Weights of a small transformer language model.
Size: width 512, 8 heads of 64, MLP 1024 SwiGLU, 47.7M parameters.
Architecture: biases on query, key and value, untied embeddings, capped logits.
Training: a variant of Muon for these matrices, 782M tokens.
MLP neurons of a small language model. Each row is named by its layer, matrix (gate and up: input weights; down: output weights) and neuron, and shows model dimensions 176-303. Each number is 128 + 24 x the weight over its row's rms, rounded and kept within 0 to 255. A neuron's up and down rows have the sign that makes its largest values positive.
After each neuron's rows, "raises" lists the tokens whose logits its output raises most directly, leaving later layers aside; "fires on" lists the tokens most often at its 100 highest values on Wikipedia text that the model never trained on. A number after a token or word is its count.

L10.gate74 [108  78 133 131 141  73 100 134 120 147 121 131 131 116 163  96 148 101 153 117 132 113 150 122 120 140 112 133 131 121 181 119 106 104  97 104 133  82 130  73 128 119 115 196 103 156 163 157 109 147  75 112 150 121 115 130 140 137 140 118  97 140 118 113 143 157  86 123  87 132 168 131 117 121 170 136 149 121 120 112 146 119 110 123 131 101 128 154 169 104 124 106 120 135 157 104 179 115 134 145 152 117 124 147 134 122 154 122 175 127 129  92 135 120 121 150 112 118  90 100 121 171 161 103 140 119 134  87]
L10.up74 [ 81 131 138 152 120 128 155 129 144  91 144 166 148 118 153 141 134 131 120 148  92 110 179 124 161  93 161 112 122 156 126 170  62 107 162 123 124 139 149 168 120 138 134 137 147 104 137 126 148 141  99 142 109 139 138 125 128 123 145  89 130 109 125 115 134 118  90 118 124 135 135 107  98 106  86 141 130 135 136 138 130  99 161 111  92 154 123 139 165 159 128  91 171 160 124 159 107 130 136  97  78 123 140 151 119 138 156 138  78 101  97 109 169 140 169  91 189 157 116  98 134 159 170 113  96 180 126 120]
L10.down74 [115 107 108 155 114 126 167 127 139 115  95 119 155 159 111 126 122 116 147 165 142 150 129  50 105 146 128 102 156 177 143 146  86 122 135 131 137 134 159  78 124 143 126 143 138 131  97 117 155 142  89 130 128 144 162 129 123 159 123 116  86 123 145  96 145 114  86 148 122 150  89 153 152 158  93 133 113 124 136  90  94 147 117 154 121 155 107 140  83 110 110 143 180 101 119 134 172 120 112 116 123  92  90 161 142  80 147 106 112  93 192  99 105 120 124 147 118  99 104 132 151 106 128 121 115  84 117 129]
raises: "ified", "or", "rant", "ple", "pre"
fires on: " un" 29, " end" 7, " pre" 7, "r" 6, " up" 6

L12.gate496 [105 143 135 142 135  80 142 124 122 156 141 125 146 133 155 170 125 117 118 109 111 162 128 124 148 169 118 152 129 133 124 100 137 149 118 156 111 127 131 113  94 119 109 100 146 141 109 138 167 157 102 157 112 139 178 131 107 121 183  85 147 109 125 125  79 116 170 137 101 167 134 136 109 102 100 130 125 133 106 176 123 156 140 140 107 155 146 135 110 108  73 116  84 113 133 154  82  91 158 148 114 127 132 123 115  98 140 129 117  84 146 117 124 131 167 131 121 147 157 156 123 164 159 124 117 110  70 148]
L12.up496 [100 141 135 151 139 113 106 131 110 132 128 150 140 122 173 150 129 152 129 115 137 143 121 150 151 144 105 120 132 113 134 163 107 128 143 125 135 142 130 126  96 137 104  85 106 112 153  78 146 132 132 145 135 148 108 129 157 143 181 127 133 118 112  71  95 105 137 142 116 126 145 149 134 157 110 142  89 144 136 146 118 185 150 174 134 100 148 127 107 114 106 126 119 139 153 145 141 117  91 121 124 146 127 102 136 117  96 145 165 143 108 125 123 159 171 162 119 152 101 127  82 104 159 172 145 105 116 137]
L12.down496 [135 157 133 140 163 117 130 131 109 140  89  93 123 150 150 110 125 152 144  99 140 143 103 127 125 104 128 127 152 158 129 144 172 119 141 134  95 119 142 119 135 121 132 111 158 158 136  80 143 146 116 103 168 107 120 138 103 123  93 127 107 139 156 121 104 145  81 143  96 133 110 142  95 139 124 141 102 125 125 127 134 125 118 128 101 163 182 121 154 125 125 114 131 120  99 155 110 101 111 139 134  87 127 129 124 136 146 135  73 131 160  98  94 154 140 130 127 120 147 105 154 124  95 179  72 113 128  95]
raises: "to", "no", "tal", "test", "take"
fires on: " \"" 51, "'" 17, " un" 6, " “" 6, "—" 5, "\n" 4

L12.gate175 [121 110 196 119 116 135 154  96 128 104 110  97 174  79 151 149 112  56 156 131  92 155 165 155  94 121 146 118  87  84  88 123 147 116 126 141 145 126 115 139 163 121 174 112 104 123 130 165 128 101 121 133 126 115 118 104 150 138 122 136 147 130 153 130 153 192 176 130 143 127 127  80 128 139 143 142 105 150 108 142 115 151 107 164 137  88 133 132 120 108 141 148 103 116 104 130  98 155 172 132 126 125 140 163 149 141  96  80 138 139 140 146 144 181 118 172 140 121 113 161 158 123 115 153 103 122 120 129]
L12.up175 [134  95 111 142 121 105 172 102 167 125 137 110 126 116 143 111 116 107 161 117 123 158 188 117 111  84 118  99 105 142 103 133 135 114 115 117 136 117  92 152 142 116 122 128  83 119 135 157 130 157 177 159  74  98 125 134 127 127 120  69 142  83 123 127 136 140 112 104 129 161 163 128 176 141 165 115 119 165 113 167 139 133 114 141  90  88 133 117 161 117 141 155 116 110  97 143 161 145 105  66 152 111 140 133 154 114  98 111 135 141 132 108 116 143 148  91 123 170 124 112 146 148  94  92 132 110 135 135]
L12.down175 [113 148 126 111 128 121 128 147 162 120 112 125 131 101 150 126 101  98 158 164 156 121 124 136 100 124 150 142 115 155 125 125  95 143 149 157 141 121 113 171  96 144 109 133 102  94 118 138  99 120 108 120 116  78 139 148 104 176 128 129 155 181 163  94 104 120 114 102 124 121 131  74 102  98  89 135 158 130 142  88 107 136 127 125 135 100 141 156 143 127 177 135  87 149  90 165 144 155 163 126 161  95 136 138 145 131 114 111 121 125 101 135  99 113 148 131 117 111 130  88 125 112 133 101 107  91 112 111]
raises: " following", " same", " year", "n", "dor"
fires on: "0" 19, " the" 18, " " 17, " a" 8, " The" 8, " that" 5

L9.gate457 [156 131 115 146  97  90 137 153 112 136 137 120 172 178 126 105 132  97  66 130 117 133 113  87 131 124 133 179 101 115 133 131 124 116 144 126 122 153 149 112 123 118  99 102 176 119 101 130 112 160 132 112 135 134 140 121 166 120 139 160 128 151 130 112 147 122 101 139 101 132 112 134 141 108 136 139 131 139 119 148 132  80 142 147 120 115 122 152  97 167 164 142 170  85 140 110 116 162 130 153 136  77 126 120 115 109 141 143 109 152 107 145  98 124 116 116 142 159 167 104 142 168 122  89 111 179 155 120]
L9.up457 [107 131 121 130 131 146 119 127  93 103 137 121 160 161  97 112 145  55  88 137 129 168 103 100 127 134 103 122  86 111 121 139 133 106 149  91 124 143 115 147 109 155 140 143 142 171  69 102 110 180 135  92 136 109 105 172  93 136  78 196  95 168 125 116 131 136 166 115  63 107 118 121 162 112 136 115 147 133 140 126 113 146 149  92  94 117 145 165 118 152 134 102 145  87 136 121 175 118 112 105  96 142  82 131 115 123 106 103 100 141 150 108 109 121 143 123 143 151 155  99 143 159 104 124  84 107 137 105]
L9.down457 [ 95 152 138 191 162 107 136 117 125 102 148 154 118 103 102 179 118 132 133 124  99 140 116 122 133 137 123 122 124 137 109 143 102 122 160 130 125 166 130 132 176 155 126 110 123 133 160 164 139 135 170 124 140 126 104 121 133 140  95 170 114 152 162 138 144 138 133  96 102 128 125 149 128  72 165 128 138 163 157  65 120 131  77 153 151 107  96 103  84 141 108  95 142  97 150 107 139 147 108 120 142 140 132 153 110 140 124  80  94 161 129 107 157 125  96 120 160 118 131 104 125 155 147  84  98 153 115 146]
raises: "nd", "st", "rd", "°", "Discography"
fires on: "2" 31, "3" 15, "1" 13, "7" 6, "0" 4

L8.gate559 [114 124 127 107 144  98 128 106 169 119 139 102 125 135 139 158 140 119 159 150 120 108 174 136  97  93 143 158 149 136 170 148 109  96 142 169 114 150  96 126 157 161 157 116 151  98 135 125 136 106 135  99 113 119 140 128 118 106 118 145 125 112 116 130 130 134 101 146 126 133 129 155 111 124 134 145 130 122 113 132 128 177 141 156 121 125  92 120 139  84 151 124 125 113 137 148 187 179 107 111 139 142 138  92 158 100 164 115 164 130 158 100 154 166 124 135 138 112 148 174 138 104 170 111 124 142 126 160]
L8.up559 [173 154 125 150 111 130 109 170 178 139 138 136 139  79 118 131 134 127 129 134 124 119 137 129 135 114 159 173 164 153 154 147 117 141 120 141 164 107 100 125 159 170 151 116 123  91 117 156 109 117 134 108 154 112 152  86 163 130  95 128 132 151 135 116 135 121 143 120 138 193 130  98  91 120  99 148 132 142 105 124 107 139 140 166 151 138  95 126 176 131 152 144 143 119 142 132 141 166 142 132 160 143 158 143 131 136 154 131 151 128 152 111 101 131  78 122 132 148 112 117 135 161 138  98 102 121 155 142]
L8.down559 [152 171 134 122 119 115 125 155 149 100 149 129  99 135 103 127 146 121 124 185 107  92 152 115 153 110 169 137 132 174 103 112  67 116 134 118 146 121 112  77 121 144  79 132  96 134 140  94 156  93 132 117 104 104 129 105 133 155 126 152 101 134 124  95 159 114 124 132  95 144  85 140 146 179 129 135 144 122 129 156 167 142 177 117  83  56  77 112 175 111 104 157 126 133 131 149 167 155  94 152 123 140 117 115 127 112 163 102 151  88 146 120 138 153 136 114 125 119 111 142 103 126 132 142 152 132 141 132]
raises: " name", " leader", " principal", " location", " site"
fires on: " the" 74, "s" 7

L8.gate847 [ 94 118 183  77  82 133 148 130  99 112 141 141 124 164 120 139 177 110 141 156 208 114 139 117 105 154 117 152 114 131 143  89  93 124 146 117 117 105 119  88 151 112 104 144 143  98 102 161 157 134 126 146 120 117 121 142 102 101 103 155 114 140  97 103 182 163 124 152  96 150 143 127  99 142 106 155  97 108 148 106 143 187 127 127 120 148  87 115 148 119 123 139 133 152 133 126 102 148 142 121 120 110 137 153 169 168 143 119 157 148  64 114 131 143 143  76 105 148 106 134 142 133 118 134 124 118 169 148]
L8.up847 [121 126 127 129 142 125 130 118  88 143 144 124  99 100 149 132 113  90 116 136 171 131  91 110 129 130 133 150 134 101 150 140 129 125 143 113 114 125 133 159 165 144 161 132 138 122 118 127 182 149 104 119 127 114 148 127 103 158  73 146 162 128 160 135 148 151 136 123 127 146 135  87 120 175  74 119 147 104  97  88 100 137 107  88  98 115 128 155 187 120 118 122 138  86 136 136 115 110 159 154 111 143 134 141 122 151 129 130 185 123 126 151 144 102  67 111 133 201 128 127 129 140 151 140  98 151 117 149]
L8.down847 [131 148 171 113 122 114 122 159  97  81 131 123 104 103 129 160 146  99 156 149 130 110 112 145 132 120 103  92 109  99 148 133 135  87 117  95 107  98 104 130 127  91 120 149 140 111  91 140 110 134 123 122  92 102 168  91 101  93 148 119 108 106 131 157 141 116 135 135 123 169  99 131 152 163 126 133 160 137  97 135 152 127 184 123  67 140  68 117  82 158 125 130 141 131 120 124 130  79 144 106 117 145 129 135 138 146 161 119 125 130  75 116 136 141 134 112 138  84 104 135 146 136  87 133 166 117 153 116]
raises: "ets", "ities", "tro", "ez", "dal"
fires on: "s" 18, "en" 12, "al" 8, "er" 7, "es" 7, "lic" 4

L10.gate410 [104 166 140 108  93 123 184 113 158 112 121 150 135  74  92 112 120 155 163 148 121 137 158 131 167 111  87 130 148 140 143 158 139 171 157 137 145 128 137 153 136  97 130 120 125 151 136 119 119  80 159 129 121 155 147 120 108 118 106 134 112  96 111 158 159 113 168 127 165 107 153 125 131 138 140  99 134 148 107 117  75 155 146 133 136 153 116 138  82 120 146 118  97 120 133 147 111 127 130 122  98  82 107 106 143  94 144 132 106 117 132 144 113 133 119 133 144 125 130 106 145 189 137 134  84 109 154 139]
L10.up410 [ 91 169 101 149 182 100 145 149 150 130 132 153 150 160  98  57 114 147 150  92 130 120 147 141  96 152 123 104 114 163 150 197 135 113  95 146 141 101  88 118 136  99 135 176 106 143 134 149 132 125 130 130  95 117 106 145 118 104 100 141 114 160 150  89 102 104 128 127 136 160 143 142 113 169 155 129 103 136 168 110 168  98 139 132 130 160 132 100 146  96 173 137 136  96 118 140 112 138 101 154 119 138 133 112 128 142 128 102 142 134 106 123 149  87 119  94 137  91 101 134 176 147 156 131 104 176 120 118]
L10.down410 [116 159 138 132 130 122 158 195  76 130 136 122 121 114 145 110 132 138 132  97  83 144 153 124 133 127 132 102 122 111 129 174 155 121  58 120 102 174 134 181 108 139 142 107  80 152 137 136 135 118 140 127 139  67 142 161 120 142 116 120 130 107 169 130 106 120 107 129 118 134 111 112 142 117 129 170 132 157 165 130 130 139 123 142 160 129  86 111 132 117 148 152 116 111 104 110 104 145  81 125 165 123 127 114 113 123 134  93 101 119  98 108 108 130 149 147 140 120 148 118  94 150 112 117 149 152 136 156]
raises: " prevent", " save", " protect", " reduce", " maintain"
fires on: " to" 93, "To" 4

L2.gate591 [112 102  97 132 161  87 124 100 127  94  89 146 106 169 102 135 154 132  76 111 136 133 103 173 150 158 152 126 139 173 119  70 121 146 125 168 125 139 115 179 125 174 143 156 149 146 104  87 127  76 137 163 105 136 140 106 168 119 128  78  73 106  86 137 120 117 128 118  87 108 163 142  95 141 111 115 147 118 154 144 115 140  99 148  92 102 135 111 161  84 152 118  90 105 125 140 128 124 132 111 122 101  92  81 135 154 144  96 136 127 116 116 119 138  74 161 152 199 144 154 139  98 105 100 107  98 117 163]
L2.up591 [ 66 150 111 131 144 101 105  87  99  68 108 108 152 122 146 129 122  85 120 130 126 124 105 201 171 139 127 140 111 161 141 131 145 143 112 131 149 135 110 117  74 118 132 150 170 105 130 119 108 146 108 133 148 122 123 128 150 114 161 109 131 111 146 127 127 143 141 103  74 175 128 108  89  49 114 118 152 146 119  90 117 114 134 119 145 124 117 163 167 116 130 132 149 112 131 115  94 152 133 107 157 135 128  85 116  91 122 107 157 107 100  81 113  87 113 161 137 179 145 100 123  83 138 100 151  93 145 137]
L2.down591 [ 86  77 120  94 111 159 141 144 133 148 151 139 120 154 142 120  77 151 142 116 143 110 172  93 115 157 165 115 116 128 156 154 152 152 110 141 147 116 172 136 165 158  76 139 135 126 138 105 129 115 134 126 131  87 132 149  92  92 136 136  99 190 133  76 131 123  95 149 132 114  76  69 122 114 123 113 156 121 141 155 100 144 119 150 113 119 136 164 111  84 144 159 111 139 101 125 118 122 145 150 121 151 147 176 143 121  89  97  94  92 123 167 101 161 113 133 126 159 143 151  84 127  97  98 149 130 127 109]
raises: "|", "|---|---|", "According", "===", "}{"
fires on: "\n" 100

L8.gate260 [139 147 149 118 142 135 143 130 177 111 131 103 122 132 118  97 134 105  94 114 135 135 136 112  91 130 147 108  90  93 103  98 126  88 140 140 166  81 106 116 113 115 135  77 141 128 134 154 116 115 119 130 123 108  98 108 175 149 161 126 108 162 138 129 150 169 122 103 115 124 155 192 114 134 131 102 156 106 123 108  91 164 126 161 126 134 128 128 131 113 140 142 103 124 132 173 129 149 120 155  89 141 133 118  90 132 133 126 160 143 152 141 145 154 136 110  96 149 108  97 128 106 123 128 115 122 121 130]
L8.up260 [138  99 180 148 129 117 112 114 115 168 103 146 134 150 119 119 116 160 127 139 105 164 141 113 137 128 125 128 104 143 138 106  97  77 118 162 143 114 156 134 128  88 125 174 109 140 142 131  80 100 137 104 122 148 135 148 125 163 130 111 135 124  94 165 152 135 124 129 121 137 181 120 110 178  67 126 143 122 119 106 119 136 131 133 139 120 141 114  94 123 123 141 107 106  70 140 118 126 115 134  91 125 114 106 115 144 120 111 115  92 118 109 152 127 129  57 147 115 138  94 102 111 142 102 110 125 157 142]
L8.down260 [125 150 133 138 111 118  89 127 149 132 159 100 131 157 122 110 147 125 113 141 123 131 134 116 156  84 159 114 107 162 114 123 122 105 108 135 123  89 107 137 115  81 112 129 133 165 128 147 144 107 119 137 139 103 165 114 170 112 173 136 120 101 104 172 143 102  99 175 134 131 124  91 151 112 124 120  74 116 148 137 129 140 115 114 115  84 168 122 121 130 115 133 132  85 120 192 137  88 122 137 117 174 150 101 127 146  97 130 100 110 115 136 133 126 124  97 171 101  95 108 115 115 151 121 116 130 139 175]
raises: "or", "including", "which", "the", "con"
fires on: " (" 100

L9.gate66 [121 100 153 138 110 120 108 127 148 145  92 111 125 144 149 102 106  92 137  80 147 120 146 111 109 158 131 128 135 139 106 102 163 181 130 133 143 139 134 117 158  93 126 138 127 128 113 121  86 110 138 121 123  96 105 109 133 105  86 127 137  86 145  80 115 122 121 185  83 137 180 185  99 167 136 107 176 148 101 102 113 147 106 115 152 152 129 117 138 156 154 139 152 161 173 110 100  94 134 110 121 154 129 137 113 118  61 119 101 116  75 141 151 167 139 109 126 107 107 147 132 172 119 176 152 140 131  96]
L9.up66 [110 137 165 130 122 137 126 133 121 111  93 165 103 127 107 100 122 176 142 102 131 121 130 159 135 120 127 129 172  97 157  80 146 161 191 149 125 117 129 115 159 154  82 143 106 102 158 140  64 166 158 165 134 176 129 155  97 107 118 131 123 198 153 132 125  94 140 145 154 144 143 129 103 122 153 141 160 102 121 111 109 183 110 162 125 128 125 120 142 134 143 134 118 117 151 113 138 129 111 140 168 175 116 147 132 123 143 176 127 180 132 160 168 139 126 134 158 126 164 139 116 176 125 101 123 140  84 153]
L9.down66 [112 102 152 141 171 140 128 161 161 156 116 116 116 110 127 108  64 123 127 122 127 129 100 119  97 167 162 114 117 136 144 145 136 111 113 150 141 133 142 134 101 145 130  94 127 142 158  84 108 144 114 111 143 133 134 144 134  98 143 108 134 109 140 111  90 120 120 142 117 117 122 104  94 110 124 126 177 144  97 128 141 107 105 148 140 151  85 123 122 124 150  97 146 125 161 123 150 132 157 145  95 172  99 105 166  89  89  93 158  52  61 102 153 121 117 140 111 146 116 165 135 151 128 119 168 108 123 119]
raises: " However", " In", " This", " While", " On"
fires on: "." 90

L9.gate197 [ 74 108 110 131 133 107 121 135 116 150  96 132 117 152 129 138 149 120 147 131 131 147 116  95 116 135 134 110 127 124 151  92 115 156 163 127 130 132 143 137 124 125 144 132 112 163 140 140 134 106 152  62 134 122  92 132 123 108 108 131 162 121 125 128 136 130 145 117 129 140 135 164 123 158 101  89 116 154 107 105 149 135 113 117 119 132 169 116 181 116 142 138 111 113 122 120 139 110 107 123 112 112 127 117 172 140 153 184 158 105 153 122 145 158 152 130 126 110 111 128 166  74 140 112 135 163 163 115]
L9.up197 [142 132 124 123 121 102 153 116 146 152  85 126 162 111 181 143 156 110 120 121 112 107 122 118 117 125 114 157 135  52 130 103 115 115 125 135 106 177 172 123  97 134 102 110 103 148 131 141 153  84 126 122 138 135 138 118 116 152 130 119 134 115  74 148  96 181 191 135 141 102 110 108 164 131 146 149 120  88 135 132 108 136 118 135  96 114 101  93 140  96 145 113 115 152 151  82 172 127 130 185 121  92 118 180 146 161 122 150 152 103 113 125 140 104 148 158 150 115 109 157 128  76 135 109 124  95 125 144]
L9.down197 [102 167 157 131 134 129 133 173 146 136 155 117 153 158 144 167 118 140  79 130 125 154 128 126  97  91 104 111 147 136 120 108 164 127 116  97 139 141 144 140 136 154  90 170  67 131 146 146 132 111 122 103 166 170 134 106 138  76 150 161 118 138 107 141 132 112 158 156  80 128 173 106 144 153 127 149 105 148  81 107 140 116 135 139 119 155 155 107 149 112 127 156 100 150 100  84 154 115 132 133 147 138 143 109 102  78 144 139  75 133 123 126 132 150 172 147 120 149 174 114 126 126 103 138 124 144 132 133]
raises: " Australia", " Italy", " Russia", " Argentina", " Sweden"
fires on: " of" 16, " |" 15, "," 13, ":" 11, " in" 9, " No" 8

L7.gate831 [109 146 122 151 149  80 110 144  61 108  57  86 102 110 108 126 160 148 117 123 167 154 143 134 134 153 144  43 152 123 170 112 118 113 106 170 140 110  77 111 127 115 149 151 126 143 156 129 157 110 146 118 151 135 120 135 131 141 134 108  92 127 103  92 138 143  81 107 131 127 132 110 104  92 128 136 155 159 137  75 120 116 152 128 139 174 127 126 117 147 144 129  79 182 104 123 105 145 128 121 108 167 154 136 118 137 141 169  90 148 154 122 123 103 125 114  84 137 104 204 121 105 106 102  83 128 104  96]
L7.up831 [ 87 138 118 103 100 109 115 158 113  96  98 125 109  94 139 173  89 102 144 113 114 149 146  96 117 149 125  74 145 124 133 173 126 136 167 126 124 139 126 121 144 119 100 142 161  88 137 130 134 132 157 141 140 113 146 131 127 112 155 145 133 151 112 121 152 128 113 108 125 146 154 109  64 101 110 127 133 134 158 154 123 169 126 153  94 146 140 155 139 138 137  89 119 118 114 161 134 145 113 106 138 128 139 136 156 134 116 109 119 127 147 123 144  73 162  97 141 163  95 127 130 156 116 134  95 160 137 142]
L7.down831 [100 134 135  95 130 117  81 178 103 122 122 142 101 110 137 156 102  81 131  90 143 156 135 138 139 117 197 141 113 125 141 120 116 127 119 148 138 159  86 132 142 107 142 128 111 140 135 126 167 108 134 116 134 104 164 139 167 139 116 131 147 121 124 136 113 109 111 122 100 137 120 102 100 119 140 108 122 136 183 132  99 125 104 115  96 119 129 130 134 120 146 105 124 151 147 133 183 155 157  90 138 115 101  96 134 126  56 147 114 105 110 141 111 119 107 102  73 155  83 172 117 100 101 119 127 162 108 117]
raises: "\n", "-", "In", "On", "Source"
fires on: "\n" 100

L12.gate304 [147 106 129 159 108 123 133 147 131 162  85 108 116 150 153 142 134 126 140 108  84 132 106 115 125 131 108 144 140  74 144 122 126 138 138 140 114 119 149 142 132 106 135 132 163 106 144 116 131  96 138 143 173 142 149 159 126 136 111 101 110 112 161 123 134 179 139 173 151 132 122 127 125 113 152 103 105 142 104 121 119 163 113  92 128 132 126 185 114 111 157 156  97 121 109 105 132 119 120  82 104 139 110 134 144 122 145 115 189 119 105  98 118 143 136 113 124 163 166 119 116 123 138 124 108 106 127  91]
L12.up304 [139 180 122 132 154  98 133 115 111 140 131 100 111  89 117 147 170 189 107  92 175  95 119 130 130 141  91 126 147 103 122 117 106 128 155 129 116 116 111 143 102 145 140 132 136 127 106  91 143 171 170 128 139 138 113 110 149 146 144 126 113 140 163  81 154 138 153 156 106 147 102 150 138  72 141  95 138 129 109 113 127 153 144 138 136 142 138 148 100 118 132 117 114  85 111 103  88 102 116  72 117 124 142 110 128 139 115 186 193 116 131 127  92 114 120 133 139 165 172 110 104 132 140 189 131 175 146 100]
L12.down304 [156 116 125 139 142 129 185 145 110  85 124  78 159 135 173 110 164 108 103 134 141 131 102 138 176 138 115 107 140 151 122 143 115 132 156 130 122 122 113 158 107 130 128 153 141 193 142 123 125  95 157 129 107 157 138 149 140 131 116 101 118 152 171 105 124 123 109 125 143 116 153 131 119  64 141 141 106 122 160 130 126 121 116  72 120 133 121 145 131 131 136 146 129 145 142 112 106  83 108  95 129 126 110  84 122 125 131 137 130 135  92 124  95 129 135 141 145 135 153 156 122 140  72 136 174 152 135 124]
raises: "0", "ever", "ane", "5", "tors"
fires on: "," 28, "2" 15, "0" 12, "7" 8, "1" 7, "5" 7

L11.gate859 [147 134 139 154 126 121 117 166 114 160 124  93 172 130 164 111 181 129 179 135 165 100 109 151 170 134  93 116 154 120  92 129 157 111 112 120 124 108 146 107 127 102 154  93 111  88 190 109 136 173 130 127 143  89 123 119 134 152  96 144 125 148 104 151 163 144 115  87  72 119 153 128 114 146 125 175 109  95 130 114 129 110 115 175 147 106 116 140 135 140 173 108 114 107 114 114 122 147 143 122 124 116 118 117 124  89 123 141 133 118  88 140 157 122 110 144 122 137 119 103 113 166 157  91 111 136  93 102]
L11.up859 [142 145 113 130  75 121 132 156  77 111 146 113 128 138 140 144 178  95 158 148 165 129 152 142 153 154 129 139 149 129 116 151 145 140 145 125 128 135 136 120 168 105 120 166 139 111 133  82 140 131 109  90 153 114  74 137 138 119 127 154 124 142 127 143 149 155  97 106 115 125 140 109 120 195 105 124 136  98 123 110 141 115 161 103 101 121 139 149 149 127 156 137 134 110 157 128 111  95 124 148 104 141 118 181 167  88 159 159  94 143 162 160 158 145 112 121 102 147 138 115 124 138 156 123 137 139 132 114]
L11.down859 [121 122 117 154 178 133 125 135 123 133 127 167 133 122 140 129 129 108  93 164 174 143 112 171 132 142 167 126 147 105 132 122 136 119 140  98 121 113 167  64 168 125 138 134 112 130 127  49 105 143 109 142 124 150 125 121 134 142 117 135  89 114 112 133 150 122 117 147 166 125 146 118 161 119 150 126 178 124 156 119 138 148 135 156 119 131 150 164 110 125 108 204 122 129 145 144 126 141 148 115 109 109  88 140 135 136 138 136 140 145 148 114 127 136 121 145  90 176 111 105 142 166  97 101 114 124 106 150]
raises: "tail", "new", "habi", "si", "verse"
fires on: " re" 73, " Re" 13

L2.gate273 [130 151 134  88 135 144  87 125 112  85 122 151 142 149 100  97  63 134 132 123 118  92 137 152 192 146 134 118 155 167 158 149 133 182  96  93 130 142 152 147 115 150 142 181 154 126 152 132 151 105 168 154 149 131 128 120 110  88 131 102 100 135  87 117  84 155 130  87 145 135 130  95 127 108  71 127 143 125 152 123 148 150 123 125 154 131 142 154 145 105 109 128  90 135 134 124 150 111 110 142  87 114  99 124 142 126 101 132 154 123 134 119 128 102 118 115 136 165 110 125 176 149 115 106 168 151 167 140]
L2.up273 [147 130 128 123 118 110 127 123 100 153 113 112 149 122 140 127 119  94  79 112 153 103 101 108 167 144 131 149 167 157 133 101 149 122 112 170 106  91 182 121 123 124 102 113 155  98 109 133 125 145 128 102 105 109  94 104 111 160 155 161 102 107  91 152  97 130 132 139 113 126 160  98 174 119 128 100 113 137 119 121 159 121 128 112 127 143  93 148 140 130 123  94 142  83 115 125 130 140 170 119 124 125 132 128 111 129 157 181  97  90 125 113  94 133 126 130 141 122 181 151 151 119 114  98 110 135  92  92]
L2.down273 [123 101 134  99 129 125 142 167 134  85 110 127 105 139 166 154 128 133 171  90 130 101 151 109 121 159 129 129 153 162 119 153 116 114 129 125 113 160 122 133 118 115 142  68 136 124 144 115 118  97 120 209 163  88 140 138 127  83 127 163 108 112 150 136 101 128 116  97 106 130 128 121 110 118 156  96 119 122 109 109 141 127  90 130 111 174 121 150 149 158 123 151 132 143 124 137 144 129 104 102 126 133 140 128 156 116  94 118 120  87 117 121 116 140 155 108 123 139 148 182 107  83 157 112 165 141 156 130]
raises: "|", "===", "|---|---|", "•", "On"
fires on: "\n" 100

L2.gate1022 [ 87 126  93  95  98 119 126 119 132 152 122  93 121 169 107 128 153 162 134 127 135  92 123 124 119 114 160 141  83 129 130 100 131 115 129 149 128 141 124 137 126 145 167 119 126 126 137 134 147 145 145 119 131 145 143 136 127 128  93 147 102 139 174 131 128 129 104 139 140 140 181 174 116 143 107 110 154 103 127 151 122 139 151 156  84 108 121 155 105 100 133 133 120  99 183 135 144 120 123 145 113  74 146  83 132 121 130  91  79 136 107 111 150 146 144 141  71 117 124  80 146 140 104 145 158 118 104 107]
L2.up1022 [ 73 136 104 125 144 115 102 153 159 165 120 169 111 119 134 152 151 134  98 159 161 110 148  77 101  99 160 131  92 114 127 128 130 121 145 102  80 149  92 135 155 164 123 137  91 128 103 132 108 117 144 122 135 118 142 131 114 127 118 134 105  96 151 136 142 115  81 126 166 114 147 142 144 161 118 112 144  92 122 112  93 146 123 161 145 140 105 124 119  97  98 131 109 148 141 133 105 149  92 112 113 149 134 115 137 101 135 132 114 115 112 154 115 144 146  84 148 157 148  87 149 158 132 133 129 134  86 126]
L2.down1022 [119 105 117 111 131 179 103 157 160 169 120 153 131 108 153 148 131 140 109 110 184 126 119 115 119 188 122 121 112 132 173 164 165 127  94 147 154 142 123 151  84 131 168  95 165 127 148 131  89  83 106 136 121 102 137 178  91 101 138 119  98 126 128 100 165 117 143 111 146 104 120  99 121 148 129 146 129 170 153 130 179 109 150 115 139 158  91 110 130  98 135 141 160 144 137 122 144 134 124 104  99 134  89 128 153 102 110 106 139  64 142 130 144 107 143 107  87  89  86 130 107 159  93 135 179 139 108 132]
raises: " They", " It", " However", " After", " That"
fires on: "." 92, ")." 4, ".\"" 4